Weights of a small GPT-style language model, trained from scratch on English Wikipedia.
Architecture: RMSNorm before each block, rotary positions, no biases in attention or MLP, untied embeddings.
MLP neurons of a small language model. Each row is named by its layer, matrix (gate and up: input weights; down: output weights) and neuron, and shows model dimensions 0-191. Each number is 500 + 40 x the weight over its row's rms, rounded and kept within 0 to 999. Numbers have three digits each. A neuron's up and down rows have the sign that makes its largest values positive.
After each neuron's rows, "fires in" lists the words (lower case) most often at its 100 highest values on Wikipedia text that the model never trained on. A number after a token or word is its count.

L3.gate15:534533517476486471537576485463495418447530490500541500563519489532468425495518474487466523434483467470508548533556509435500485552460484458534463535420532406442563515498468472492532537464540449564444515483478470583444517562467462437512457497523493509525566527500528466530516511511449556553516497528457547512512479490516414493512461572437535472444605508501506492495474499491445515525541429524472546501583533499506435516451437458473580513466558574501516540459414498554496492501505497477502440442412498474500513499539535525513486507479521480480429509460501483415480453490454441562
L3.up15:449501469517497397525513479504504504522495520436494463484503504475533456490505499474510559463511480486476539473502477556449451505453479454570506457389589496513552570440446503473448542562523444616431474407521509536427493546520520490502499411536465437491535420510502518589479491409547602487460487477494513519556511477497505503571491518500502484536511450511459503506468509499534505538511440541536503482534524400538489503480473482446502555470515539500436485458516444457490494535449477504473495454512520475485591510535547443509515546538541474525485420525486490491519395503494493474
L3.down15:479527441529450444468543458552509520473447522467524494530531544517471424524588454515539588481469491433457531527437451536527518481499522485517460454436493418495544538533478512478483559503550472489458470461552508542519559526480469500465434498514466467445531505479475568497571489509497467483513541501467572503447537484530417574580514533509482544499493502522532515493494466430458539442493453508516513470511482567552405563495435517509514466518507500473454518424450572527495503534592532543485495442515501455517516514514499537556508587453508483482475525497570520404487542597474437532
fires in: "one" 57, "w" 22, "over" 4

L4.gate495:495511480451505561503537490472525477562422460546501512513506564574474494470517476513465512525430585504579486459417582547522440485494546499461535503551362508520428460508568522404493489534433490427497471523531424543460493498582438544490477484467563505472488493441493492493485539539501532493423484510542439521451428481449481527473503494516501496506492517508481522549461464443547497505542508441511529480462472552530587549493502535498462522507486492507500478495502466437476553527465555458591450494506480532502451532530504538537418530509533491475460538521505514443472443494486407450
L4.up495:558520494505490499473544469512498546531497503509477421486550576547550483548473501525502496514481490531489498457436570553495445488563471494437466511551483472549507507547538426481543466571444472407485496544490480515545454440512501479561560513502520474467515474480506499508457485510508502556540510490505514517520464506474441473514510491521500503500517526394536511517400503508641499423492380486518478459492477491552566497564510489426474515553508550467533496460465484495584574554435511448536460457532517498452533482512439560459457497502491437507493489465601503479490386470505526482
L4.down495:589470501491527408506584425471506482573470489506536547515493588551542509571521449459568452482499518477488505492479549528489515563486449499444554445612443520514498510502500447511513458521553522522473424589517490510521494547480491475456521493558572535495528504508588556500528459471477569486521514472551496460491495495533460438539505507508516512450523481534473487508442463437534457481545484471542464495455529548526524515465481490521553496519480465452615516493502634522521476480475500497541469486528463454500526423538454553556458491523541515531446480478460529487566502553428530458
fires in: "her" 64, "was" 5, "truth" 4

L5.gate410:549492423592535499440552493398503557519558457465483544457475458508576531512550484487536521516517505426486544459562482468508504461476519490494469486518615529540476507500474529528439518451418552491421452557516470477541504533464499542522549531493561457509456535467475550528517488505522427466472530507515545484554450494461439458504509452506510481498548510444543604558478459482491492475470496490482497525526531458413510479446485481485424509426487476441570461507524559479530539485464497564524473533567488520532454491472528530460471453467500530435540498473466436515517410545491450566
L5.up410:541492446526446474432531499526480481590501530510555583477458463531475507513503563465467420459471526590472462526568497530481447552487503554511568484516560493476503552484422500524507553554521450578434486453465502456450506499442543545469483529535524530490542478530518491495466576516506494505509537531485478450580530504487498467488510514497467502525434531515513480461450519494536487505498516501577564511479472517489432518507554519605505483472470525478511567421498373468556460544473446492454523457571519480551462495521492510495481499559508432477446443539544492387534495528536481433
L5.down410:489464446508492445396542464500527464524506462513481457486504517469531459516534410481455510502561507445487495506518478471481540437537505445548400560436468446533447499575495476510460552509414523557448518447481476512545542464540491477506548550425516451527470437426553556552515557515449558492495504446474512471510515451531460603503448508503593496529505451486561578546536472514549510516534491464504532463532510541498478516476494464439546517469580464411467527516509530532510487454509490497514529523492426552524480533484472484503518475465473482431496472509602522522455456585468494506
fires in: "a" 15, "she" 13, "one" 7, "it" 6, "some" 5, "according" 4

L10.gate78:480484497514514520476467522446484512543453510434464435523487500467450520600518492470538557532505467442504421506472532468472492577530484495536447471511488533444487504445532555527511486520453481482482489472495422560462508536504488493461508513503480523472440458524526567524519492527513576564554519531449472489543502488480477457489441509528520503543498429452499501475565541525501501555568543494582598477577591407489525516579535510546573510490517529379530535452483462489549469443564549479544540488530528494478432520522521582439546508542479468442587518469512508481484476521540555490
L10.up78:519486481613424511496511493522494552458460513556502531496486451505541514495512571527473544521548565557515502505531519543512496464518488544574509509551563536572426462450478481483408490524570470534545525558536543500513471452507453520494524434498509492450502456474475528490477461539544547461498447516520511520510490474437539503534546413528557438550482450489547461437473517463583489484508491423551494488536487578469582557445476516501450548466443487438529404511550491441488535519522493556542592531468515465458470497543524504496518533558531478588551500501515431500460478480549518525
L10.down78:478492501513491543512520504501502499509417505502525561423509437539503515510450546547459492425537516523488517504557511575509471436507415464544489567500503533431506472516510508574463487508473537549502532524433569556534498452475522524482559507444506494491459456474454527521481399539507454504518536537537482419469498446518561480515470488490471517539533555497524519489506468498527541545469531488544476516514426524482492523498405511492448550466492474530613452543591439440504477517515476426475438511401515539469561582530524527452506573568521481552558434523476489524545432525448518503
fires in: "to" 56, "will" 8, "might" 4

L4.gate453:492471519491477500537503503494491498532525488494536541520467488458452476491482459461493426462514472429504499497511458528456539405492511474510510493497546423469552512527467580451488544579526470454512462464443535444459488567552506517439534453513448529536465489456452553505461519481509443530563454546557487513495525542502491519577578440504509582532472552473436484501517508526501565502462523526514566597485474492461393480434497466524465536517551641535482469527489518497595525418458436536460488415467496479515494481541476555457469512463491498484541512504456559520478468444547463509
L4.up453:546459468562508547500484491511592452511506490455497505508483427512492518470495470508479373523437498462538510492451430601536544427543512502461509482468483523448520559487511474544487503520504499455553503485417490485509489534519425562495486469585506533501430446424473534499480572440512431477535484559510464468484504523534550496487524512452505512519510479541495506558548522483505502530536477509511519530497527407519437467545558534520501479528539610524482440514471546484571517558534481525562484429473534482490556500503477582473546549458427544511544571537501529588500496498589485485
L4.down453:485443499504470492492476480557493420506530494517523498527519559473458495508527492502569465443461525448455532464454526477438436481446516533498514501555489483569555546469534538502498525548496558413542527501494459530526458562510459496495464574567496501502435487476463466552464483479495412495563394522601501507481497518500493517544494459535521484519527506457469516534527510513566499496419564546532593505514500485509397504557479500521489463582541581613486522550501493510597494526503500489482417480503530500451561435581503514484457471472438518536487560484488525496483536527423477510
fires in: "where" 37, "there" 18, "complete" 11

L12.gate464:501550492478462498556511465418463459529479587523530494500554476490503580469498532471456535503491505540524463550505510448488530458547518525453486532564420511453420420574573524485481519500509489490468471570534496474496478496433487475471456524532451559493517548531471507521463497483464522452553529507408472531400510536486436446397562524491508472524577561469543504395500573504511520558490512404489491487519495454487488446545545487502554468518551507447516510525483536579436563466519503486553512579499538472516481452465486496513566506479487511533476478518453486505512410465435492481
L12.up464:466493563431512467501483531575517561544535507498437493500516524467481543527544512508429455476478480531522508557418456449470524531430548518500481549548505477424508547528530530427522489450496533499525570481498457477445609511501497587489515426487448527514445555505512501480535506494413501485516481493493492528479490545540515542539476409480591469485488490449522438491491572450521482469534443482564507460440458466542519526523465492466593494520536528508536517500493499477452480535577514570584476506520498512467451452521535508581497528420462559520537494556447484503417496420485511448
L12.down464:616498480505517563542441563490541479505516482480542445519495544485493415446549509495547580517464530476535566483545453509524540548530495505482532487576521471525537474418547511477444591520548501439470496475517526455520473506512543482493493498546541456482572432463535505509523559479442415509491463493490502524541525482518564494409521482562507476510494576559556462414471467460446456463581532469490501559500475450477423541531564507487546538563464417491531518507542508518459532522532584495531516484469541467542528564450472505573493501541499515546475452448475515492525506555484484501
fires in: "and" 40, "as" 14, "or" 4

L2.gate333:492502572560525433469526435421492513528558488562506474437522503520509435495549501529478568471457482444479497492572505475535534460518520435458504498474509473532453529561493461433506502497455496484492411569467486449474450573518551481537501457468507557531437480474469490480473552563522434421545566519406554541486515515485569488484524468548521482505498527578537486589540476552514562411530497534474461524507486450508471516489594498509514566520512557538509448513431520529556523541520552527492519487522500515508480475494457422477436556406546493517491425544492515465494536493542508523
L2.up333:546506463506484467460474475560546474527484501486559543560497498640530481486547543487449483385473476470436550464488533485472544492486565591539448550471513530473584513553436452506525476489529508447506528470464483525516551491523481535512488447529519522560519516515572586486494486543557511555480510434533559501492511523483496479515520523532502455541471500530514478460589481476571549473425521463573436483525545488436474421503519443522492503589451536516474414513530490524472487507433495489486451480490473470560496547427536532484504544457530402494556502545506455496535517503485475468
L2.down333:452430553538454520466450473574430553468461495491548511501473527574491419461518547421430515476507496528515521506513501492507476484510486546622532518418416443465471489516476551479530533459546527491555506495498431475533467457502530510504549521475499504543466542432547518509450503476576484543532504511461486506523446538494507491502460527530502386531456520425489435429535497545509512451512475415496490514539437483506509502458495481483511517535462538479539451481533594448519578547530446509513485565517522454600530454432505557483556535455568475490534521523492505475547472507446532500
fires in: "a" 89, "the" 8

L3.gate139:530480478520520467545476480561505532490483491493534483556563438437503467505425494509478508496530561538513488470545514475426554513491556473468579570484557493513494504520511470449535616472440393459451504522445431493503450515515476487551521506553422536492389493452431495529548521491460496456495541483559560459537497522501452437553534478532556492474519479539492470547509430502464517496494476540495545451520504464435593421452483474512484521496524552536527451513431533521527520506466483481469489431504536509486486438479487480556474512480560534483466527525550438490629444501533490466
L3.up139:469507531491553527506453502492523458521443512514542420447567461499551541502492428548486551473518488497525457533522513509466507441419511400478432512535488515434515504489541497473539556506445540453487536510486533428499482541552504493453511544472474593514518518471513520542527568432552482473470421492505558450494508465445500511523503435546483550508474532435607493479533427471473501512521492554448424471574570545419489467558527505470503510450551562490534483457483548539577586481532498514480526472512568555524480491496514541509444518525537569532500544489535496498548416518475559491
L3.down139:502489490465480523507481450575504512489429516449508451561578469498480458527480476546455601503488535499486505500517506475502430473447497496516500540437486512485514515512538550551498570441455457481513546484444456532544514586491406462488547453516493537501454488428457548493544516467469519447466493438520518503507442476509497512553539400527544467473459560482516542484528477429545520518515456544465457541517552472418422445540502481509466560448448558419438452466526497531511494534502500541552487543460510550537510435474393493521507497532536540536501520533487451429498507541423534415
fires in: "has" 46, "also" 26, "had" 15, "have" 13

L4.gate292:515468502463424486528473525534552512525436506492518468534520461420454440456493470537473595490513481451529440474486487459431486564496548481506545512472479534489540522498518518553485493498531429515528430500485495559491472544550521481529452475469527597465452512501544533511520488455456526462576528457513508489521493489491467596480549552476458558550516477455413596503484547398494495524557510518503571472514476520520520440559469571480570556519569525526492562515517516538425524573454520508474493438502478575500527497452454556561479544409573508516501516546491496482493529497465436514
L4.up292:473497478473547481470499515520449478514492485403426482463592490497532491503522454493556482520490429493464490496552482492530517555510531507593460403511573469558493476529500411517483495454485519569464554494530496543532609542538594473477505536434476498518511483476457461502489544452525496474514516548540491521506536443439540446515397433444464471444516488497499523533490461501487490569462524467448490515531533433483548506473470468517443439461427495511408486534443474459485503434518459473507513566565545512517521472561472520450561437520494505546429474453530524527564551502487500482
L4.down292:524444469488574518487532524526504438547499493534447442517509492480491509556526528435549484452479440472488522500528570562513565501444600477508462367555452467549521491455521515583466502493497482536492508492551457541499541515532430453426486550503509445490430441473525531514582486494495447522492564534526461461512529495537508425572463508513467563427484548469478552508568513498468512522496469586501494394514465511446519501480547495509494501466518513538468465534489436524482491428493529420530500466522548515483587553482538503542505524513598563473496521510458462496442475478490471523
fires in: "second" 20, "first" 12, "year" 11, "part" 7, "played" 6, "third" 6

L5.gate192:546488447475468551546477502489555540543459502560389532549496464549481466452488499514435516583472495430517492545509543519459485498478421556478518400527538470478480519546478478430502519549500489480540489418489547556488521491463486446548527487450533512533515493452485538508491492482533555499455536521415497484497434510506454576536433434508561437535482475449494479489511478445545519528444508499545526427537469535531507488483509515596533519413532523493477421544503535503512544539475404475567486538477472539403524509432451531527462518520582455529473503478481545521528476447498484461
L5.up192:462495508524542500478564425480504505522506534563548480450428481481516495511547510541480526515450500547514553497497415532485497504521470532535503462506510458471447489482527552500487462542395489503539503542585508479484432497535489546512512486437573469485442511552469468522433486504470480542460465511460511614468488494469500524519467535507499450523446479496458526514455481454539525475517478454544545521543484507494388455488583526522496494511498438553523459489570530497556499571526499521516467588446508462493466547542549521440537491568448534503555376499597531398521547455500467552
L5.down192:538503504515458496482517507474552477529516547489481490573465506513458560459498505549446497539528454425512493478482488569501483485485551489446492477501501520536522522534513502496552370477616492433462501447479504591453524467539471426518486439495507547515491449507607502455463447510490534526537509507501543463488459422612445486465458425502490456500534492512520451559488537485470496517477538521546495469532483560534542597532450565539579528464496481478525483490463537543475488465509460475511522404580540526506501485486477483571516544456468473482394558488485519508553503542546554518
fires in: "of" 67, "to" 5, "was" 4

L2.gate258:530526446596519506473490444658502465535526520536512447528521490481474482452503520474509548461496477533494473546514469496562555486517502496402481532522536547501534511536500535491544447491454511452438547567505511500543513483470450483505564569511516474469456494447496511467549458509539510526465510520441517554421544516505508455434466495489496441585490467538506573550502501387554462486486479483545528533491533500429490490468528477618446539500484542495474515568488452546506467526483495485578529503508451426524478509434542441482503513459414457493464451462523480490593496503514491444
L2.up258:520553462577536460420464440621586541531553505548483440506506498428499478475484563473507562464527460490412525552482488523518515439512504500406452577532514572502524491500535523442571459494460486477498523599471485459536492504495460459508479570496494445491476493429446422474532494524488527535496499534480532540492549567536494501518484514517498531554486483514526554519567540396583449518534430524550529516530470481526511476492485464554448542511494522490500574538448407517545509481456489510571541484469505480514465501439501466496485446459436496480489486501483482491535434470537510464
L2.down258:555496467488495454513509514722501512573524525553469492575480455461511517501516534519513565489453506441500505452502460568494494522525496493420534481491468527442531429522500471425578541434535471483466508594447513479486475512480481499524518518475553546482411500384489468517515480536530556533479538539469521531475455490521498461490445510518528456540503504492511534517537503488568509511508438443529472573546481534515519462505501461530430483499409518388497534572470418541477487500513467511495514502484544507476484503499504495556490481472478469516545525449445459484454501544494507502
fires in: "was" 50, "were" 29, "is" 13, "are" 8

L3.gate312:468488474499465473571577520531434424530475423488513457524553463501550476515489507541486519520525528468482436468557525495471530463592400548563513558498518498496545483522388502551517454519487446508589522516505492511521495534499438497520526516529517452554476463506555452535523445448498455572536412508529508476528543536428594513517530510519486522524476511542499513523553525459533521480501463496530572492518532519551464510522553500531458532528561476526552464481522503564489485598503510491575569456395508587521477509455478577506518497456421508482553502524497538427500539526520493487
L3.up312:453545442495491526434511528481485459520471482487486461460541468524543444517502456548495466476446550472501456451556541554494600498565494486505514549461450588448546483461441554502502492533485514496566530523550435492528475498485425482544479571470564454460448455481580505536488506510503491455473425488461494476488528444510513468476522482500508505575430422489492448471502589466531498450537555446493532417578502460514465589530496566548477506524495524459475452504480570479522552498456439476449492438484484515527449502464511508506537475447422549448556483491469475447514451555567472458
L3.down312:404486423526437484489470549481528485468462496560429436468497444522549504450476551474449477452483482488448451470463469549496558462534483492649492508453499475548536469489526534540536454510476461531552486473543430477467520532518532509426475594539520480527543463500441478580516477457549452544543478560490557452505514464462574498486488524532476525602474448483503541518490545470540489519474437523508602468528481548584457446468547487534471469511463494548452482473467467547498539478505481509551513502492467518506536530405523548459479488512469555500551519545490442506503465521499554488
fires in: "there" 17, "the" 14, "from" 14, "r" 8, "complete" 8, "female" 6

L3.gate92:489522493546473486465554490539468551544534540511430503502530494546487501575545479549501589510580484479484511463544410484518515405493502493538484423517471525425499551554506562448535523461521542463460547495566450574526502515499508549507561504525553543469498533485550404495524486527556480517472531556509526513470495502421454489460523437507504537553508490571496495446528556535505546498563517482500475549475534536529558499477484537512415507486590488472537481558455507522494536387447502511457521509484546418509439566511477494573546489541463476439501515513593511496555475545507479546
L3.up92:498475487485462539474580481446462494524459549500454551470481564534500527529516472506435550524457501513559494493497415494512509491552506527514494500527471492490489515487512582467554515439566477452463558491435532519459540517484481516448608454495549590485491503528477454517459478510470500533489477455503484531465389459460488520517465382509522472473540499511461556434451568526577553550504465481503582563449574527547562470512480486506492499462536562434506533551494532497479539472514501448531587476551546446470542553486391505460539493548493485468446472474548521495445462511471460517
L3.down92:451536460482439502466486498497473435519515516509600514498484506464461516459468539482470399504479570477502479448566514537457511506530504546485509506498466498484512426505562442507541448491570539579552480531526509450429482535471500551545515522566611409562498449500528596548485531506472576475445457404440435551484531504534541442455530499449464481479481452496507516433505437447545438490454463480556489481489454529527460533462567486482494506550530477451492518447498509493470430546487495484506497493458516499512578489551454485517482536452549436522523523495502566502514548500423508517
fires in: "was" 48, "978" 9, "this" 7, "genius" 5, "julius" 4

L5.gate322:494503484502498458548465461468465517478446469582487447441529435476550515519499522472467588542436519513490535474483525505519494426508515418477468450480559562470446542497519482505480500571514474521511437488434519522495550501481472496502518503472480493519473430564439543493490563449435529536498477488407481532522449461490538484408575490506453466493525506449506484506475468568477546582521600427575546454533553463544489503470517531536509520483499472466567450484483448464532435491470516502567434495521479503536578456482438568495553494550443438484501415549542540494448481466528514473
L5.up322:482516555498458450511519493496457469467502403531486485461524467497524529504448484500518575619466513506551442457478520504510454466471449497507506503514525511493446554508541473504475519490522497559445434467481483576523502507463502462451476529469483630512437501551426601519473566523482487473535462481428452531510433495478536482436531460537545546595578548442506505495464481484480572520533517393568571433530544467522430520458468547540492513474482476437517500522526485479525458540566484507532465500495520521564515501493464559489579458515480500535503509544552530511494444541525550500
L5.down322:476458529432510472556512492480464491494478509505482537522544515520513387511508485449458482481518554512457519496478486582472524491535462445554466500409565585506527527494518546475518376465503434481541500550427508590470442542503511507477399510549518542461521480467498396471446581425523556497482490511480501469466494452455506469440557513552533499522515509513513487496530488522515478520466551491516470443482467505535504530498601574492485497528467523416466422432579515530481501524503533499457556500482551489486462539498479580585549525507512457479512528500503503481425518572468525504
fires in: "would" 23, "will" 14, "may" 13, "could" 8, "should" 6, "to" 5

L2.gate37:546457471479543478472511469552591532497557436551482412534510548507521435550477505477475541511554523491501498425514461499565518531512528506489509537503528499537485471507455490494555553526425538553500559509516458565496487477477509549621399536529530509480487476475500516547491448478422514542599463467466507521452442545481493472559488515539516510565524502553568599498469524548531465430532504512525453441534566473513416536528548479528473525521528462471544510506448481515535501526482527556461448471509470595549477463506550494447456484478493531571493440524509476495540416474518556480
L2.up37:516506499482551522525473573442479521463455433565459501508492532491528480558449465511493514409501512486509489483582553499417499485454464486432488511556457527490536487429427495448537588529471533429497587516522476516493436483477495470533466590475499480514431429436532502515534523524540585463572426501487514423509490491529475516510548491541479513481454494566521492510497482458495473417523520506497489520489498483476501506542572547549506459539511459426526500495534443556513531455510444607482544508476482545518458483461514517557424471509476508452443507464478519477618444430516523470
L2.down37:495489491492505557554482491432461456439539488598457428558460495441570468511431433505546544437510515463486504498608441489409511443471504456489573570526505525511487542429494534501527518529547565434531564510527497511505468469447535461526503623495508491542483473412540521506514554482492558456548485554472420441533454511520469513483500507553487517478453510528521485453511496504486435449508481519479516491580498503446470490531526533521487495464503435450493445460513507476561566499522481529431514473507483499474459490454516488493479498521592469454436490503491476478566414493460487433
fires in: "more" 35, "have" 19, "most" 18, "very" 13, "has" 7

L8.gate56:460498514480546491480475517450537439512477446499528553499468487469529474460572416531514576458530539484474494513486501496524511429448498567454449512526469503528451417595512510522526560483479532486541525541464518502539484538420514514524505465470500480463481506422489487512555496502454483464465453455483525446526470520567503548556593457544559486474510418474555530456563449536533535520556514550575454501446558510528457477495489502455487510521462528556409463463561593445513506482505444458489506482513427491487552466583533532537459508534535429542452532440474444500515494469423463457
L8.up56:519495496525498436484461559471563534440484499465457502534438397523532411547548503493504552446586481563424514499475508538512500485513535531422383518517519499502571477508543524493432462500507498579455477520499512496458503509470586463473514497427522462531498454520502440535507508560526458506533512561539499482498486513477533509453455499520525444478469543458524489538523452441465526513508500502564493524420460634488465489456532475541466505482491509477440540429496436495545441468455515442514497508520441523493522554565511494385581533529520493543491557497486476492495467547447543496
L8.down56:528524488480460535468465502554505427567591531497468430539590466503531555481498522533531519473517447490517505489541482570573478563572516484518492487506498494523518509589532477416489548539503446481427469516475461502484520539571538475507531495466491496524565492499501486560587569506563408445470570484587475472485533471489555510544473523497454444454475494493484561467527469467522481500465547476490522499552528521420541540583448441579476449509511456578484469494515606522541483527542481508569482447472438503433469480483473511453533487489544495503494507525483488486528515507409521543
fires in: "first" 29, "third" 17, "second" 9, "for" 7, "on" 4

L2.gate207:507471517536448486534548478525507517509394545506492570469461426531501517474520470518550452592447512524494526493488501501483536462474452513429537497533498418469468507459490450464500507489484485527475475482425475479541459529502481523508547478546462518475494589489528586540359403506517551521536492563547454560437529530514497368479515522512494580511521482476455515521433437438540503507545527553472526480525534450476494493503555444507539444517525520498516487554400493563532477520512506436474569496512533457513454494488551542540542526529506482507440496443505438546529482464472529470
L2.up207:439571459528435470474484443477510489485466479525491528503515497460455530488537464506563449491514489489424532489507551469447427490455623478453534490527517410491477476501425497489497481526526465542432474499460441509523554410526497472516552482494416516460442586498585491468486508630494518452519487615509510530491501477450472444495540499537478537499519498476507498523424458391455491454501537521447475520492523487537465542590495451498499430477497516461449495520534491542492452538493520456456602470542546523566481500470528458529513476502505478457496488487559525522439494488511535498
L2.down207:558552506519547463486506527443580573489563492477509523443519438535419426560557452484483461419358473510479438423476501515505470487477547502486475489554531425466499528512490504487492512502548514407510481542473521473531562399564520476490464479463552477496512495509443503520500492518439464490572538461476483510457522495452493470520532532559444543453486505457496562509548531567572463451547529462505566489498490571460532444462495475512461480548514506483503522508517473534467537492449509554442559521554527545491533492467546473468540478543506613522508556474494486488563523535513536538
fires in: "11" 23, "18" 13, "palace" 6, "police" 6, "air" 6, "15" 6

L4.gate315:527564524541480471523434453508424481514511504503411475465494456484499506508476477496508463535503513513471447466540517479495490508533528534564487438537569500471580533493513480511412555448538424571424540517481496541468533478441524535450492491456532472490513514461501459569536416520588537543478470527480508448588473474454510565535503479534514512502519479514485548514496493475458500525364530507520548549537548495438495478490479536516482431469514496525594505531509532481520485566467560450525530454410481543467456506494442485450449508437468447461521416540533447442515447563469469471
L4.up315:507514470567512440519472483477453459503499494531436552486457570517517529478499525506524488570495428457477450474531438459473421508469471511515514498526507486501535556481454483480552504480502504512524467450484547443547536558474499544479513521530503467584615464521432504487458550471415500443498580524503450491508421506554550540474525448446551483473462546406499501560418544512432542499467495503507499499500475495483511540450457523449520577481461535411535554488536489500478444468519471525531481586607531496499539521473487447447519481536574409472487463527510462491581484533537483525
L4.down315:498443505554506520523597459460465508499464510476500537469542478524495470527535502508503509488472501462453562526421439500493496466439502512473459458438572529557537553537561477522488479527486504546485441539525531410603531494560492486460525509458543469521427556562431521441496487468461478455452506467425393512499514528513520571461538422488474528517504469468498582525512507528510482470511515492517531501606434501562468520514432493456514496453493521431537468490456500447556503465460506462514574490526559498506458519488558483505532553443469483534431381502487464468487518506539568542
fires in: "one" 18, "on" 17, "a" 15, "he" 12, "that" 6

L5.gate16:542476570524419467466544516416561463485408464501527531535403516505509487594493501495487554512552428446466443447484504475512520499533456459523535457506575502470479500516448477424494546501457462541480493549480495508524562540549499484441490499434538462466415477398482474497502556478458465466463434481496453495560548506475503485547550467551515480576439533460505520528492571504506545546495517500444468511507489509551502493451437543554459473527474469495525570479511501443566507526515478502476485427492543575500460481518458527478527518474588507481473557485470511431464473603484507455
L5.up16:514449513484503551463534475478480450470451525478557514478516485416535527544453558524484503519539429509492540488415481468566440511481472476559498510495494543467455486522525584469463497485492481514525506546509472505534558504509556479490505480448456544511516517509506538499473482560454406531458493517453537494492486499438550482487452451447497532481491486449541492495529457544464465566531541437412493453537485552453448516516664511519476387525485423502468496430502410494575458514555496486495484461506494604534571504490452578451515486507540453541480437500485537521477480512451532501
L5.down16:568517567574511406515521511424490506431462470459501525455481496459474446447470514532559526477497447521475506466495514583507539489535533476551546488448470533491464553535520510500458505475536458480480497529473544581515432515510498556520528491467520485507523445486477504561475494559479476542500474499527512493449537539533509462404451493533442501444479430466424528416566510513485418529460476496492492467415524561492524514447537519516469523535455512518441439479516501486490529483443473521503566478509426565474576453500591525500542455453466417509438460539483459568509489517401540550
fires in: "first" 15, "top" 10, "software" 9, "s" 7, "left" 7, "second" 7

L4.gate125:554466497503458440489521516470485491514448510491585524456527528414533434477490441585532527444465507493526523575465594538514543483561493571545437582535496474513526499567517497506462529492544503541518510488458445512491490490473460462475477544568602553510548470557465488483463456497544553562443506504559445479497586542457493502536433520470513467465563499509520518490451460483542519458556528508504498500418533454420489473548443577495489539433540512457535534470503552520478524570486520550531485517458473562490466470505562543491540490465456542513490483597457474523518489466463467442
L4.up125:539560566521535542458529482540488504534498460511511505476608515534547516464517454446482555506552475472401525523489486484542436450449528486551488491430498548552492524507499399483479493473514492575488433504507509532560535543491558493496498483599449444474556544506474568510628526515501436439531451520540595551535446445485524503508557504503539532502500565533500501517540479528503482499499520498488503550526473446570508421426546513528474438491437602509496513463553496530526526529517481465461555480430505463526546511534454521449482487493500485457502516466500466480486519418484570511
L4.down125:520526572534509491520451543536463542531473462580510440411549495510511497373536470479508590507504466473515565475428538527488546483531526529477469535543509508480545532517506482509490437433525443519497503498413503508485532492451447524500435508477401548458529430454502524484494524492593484509517444545456534534541450524483451538529515518530462475493443542440530565519528519540488490458511517513487501544538446463487489461458425519526469453442444588428524530410478491488506548538482492462483459511440450400553470536486519484444508527466523532515442533518482555444544519463514537496
fires in: "one" 42, "5" 7, "1532" 6, "0" 5

L5.gate241:551509515443481489541504514465524468536441440529506511507484436463487519576516576569477529450526477536500429502498512501517427540433531455464528477477429519538521514603486500513461433571490447524540520512520467545479573485479426479511499429450502563470478440447505557513503471537517507584504536560464538508482486489528507481531518460472535414553534528520518582544549442495462528394511547485575484480533499511547479485542540447550500464468526433552522500558488490523557509476434511431508511525539485607544503456564497511520540483493519513518514480549498522439581459514567512514
L5.up241:550463482458499494500485454489539496495497483476526473510487512514501502569523538450434572571503517549441456552422537513508479469511536536478537499490457538525528530491528493484508502531465505544499467427511521469487562473521533533475449451482499517487490524417514507526460516530516536470508458514447528544417412522554441560446470507540408463504504535532505437415513479484531452481492456499551444432516418515455432583485534537516442501482483596514478470524529574518564453495567463418521516570562531460529461499518452484486472547494484458470550452568540564505578464464421546527
L5.down241:516536519457508452546528467500506563516540527506519437478470515520511482412502494477467531520515494457573519535461560635491526516545512491525491496522474507505459540447512550595492522510522440498465549496503527480490595521505475475446469509507482505453489543446558591511459579532456527517596531485553516482449507489493467422493469497490479489466550475491438476560565452548421512481502439512523473443509447511497458554533500506483412530497462514494518465494519478532533492525491400542472508565492421496493518546489453458491488515522546530433440409516481468473513533545397509594
fires in: "a" 37, "the" 9, "an" 8, "may" 5

L11.gate409:518481554498469522548536448546545440486502563595469496475471487509528473534454462467455491486473427526504496586476400522434498433425519464508415488472425490520484508474554463456528475487472534427524467458557488567510507520522518476488479469516482522473508530512480478472513469496446520508494448486438497564426524450482420502433505528521511487471505464470491503505536495525389549539533528514450437466519485464521481507477556464596512561485510456550526486505476494410506543500473509582534530525500491512482494459550536502471443549431530439549473477472481526631591516517468473537
L11.up409:514498470461485450456540446473518411596515603541487463529532550521529535441485496457461518550474556510491460479496531480566499427467515516513589553546451580452459480441524522462508491461472527489481527475506386472451482467528470490481571436535531523485484476530513455451545452518526468504532453446509584480490466500471470484471510499470462507514449533416520476499521498448557487395497470476490458494475444518512544448504510598498534512519499463556481550487509535493553470554547485494548508526526560503505536516557502534438477454469443494520501479502476545504462512401412519587
L11.down409:508482487512526463501503484609562542519504609510481503525453492396471593498506462451464537523438525512522573504535531479480517502466456462556505554454565565508488519495526544494518475450486432536456557542471420478488517537454495466487516484501526478491497541471543416461520531494486517512533486542499464441466616530502456522522557463494540504459554521448520442518460600481523538567497504469556487534532453533453467476493470515522498565525429505512497517569397465458492547467481497542493471448526447474470481519529467463482540458475508606487434461463469511560474483454554509467
fires in: "and" 60, "or" 9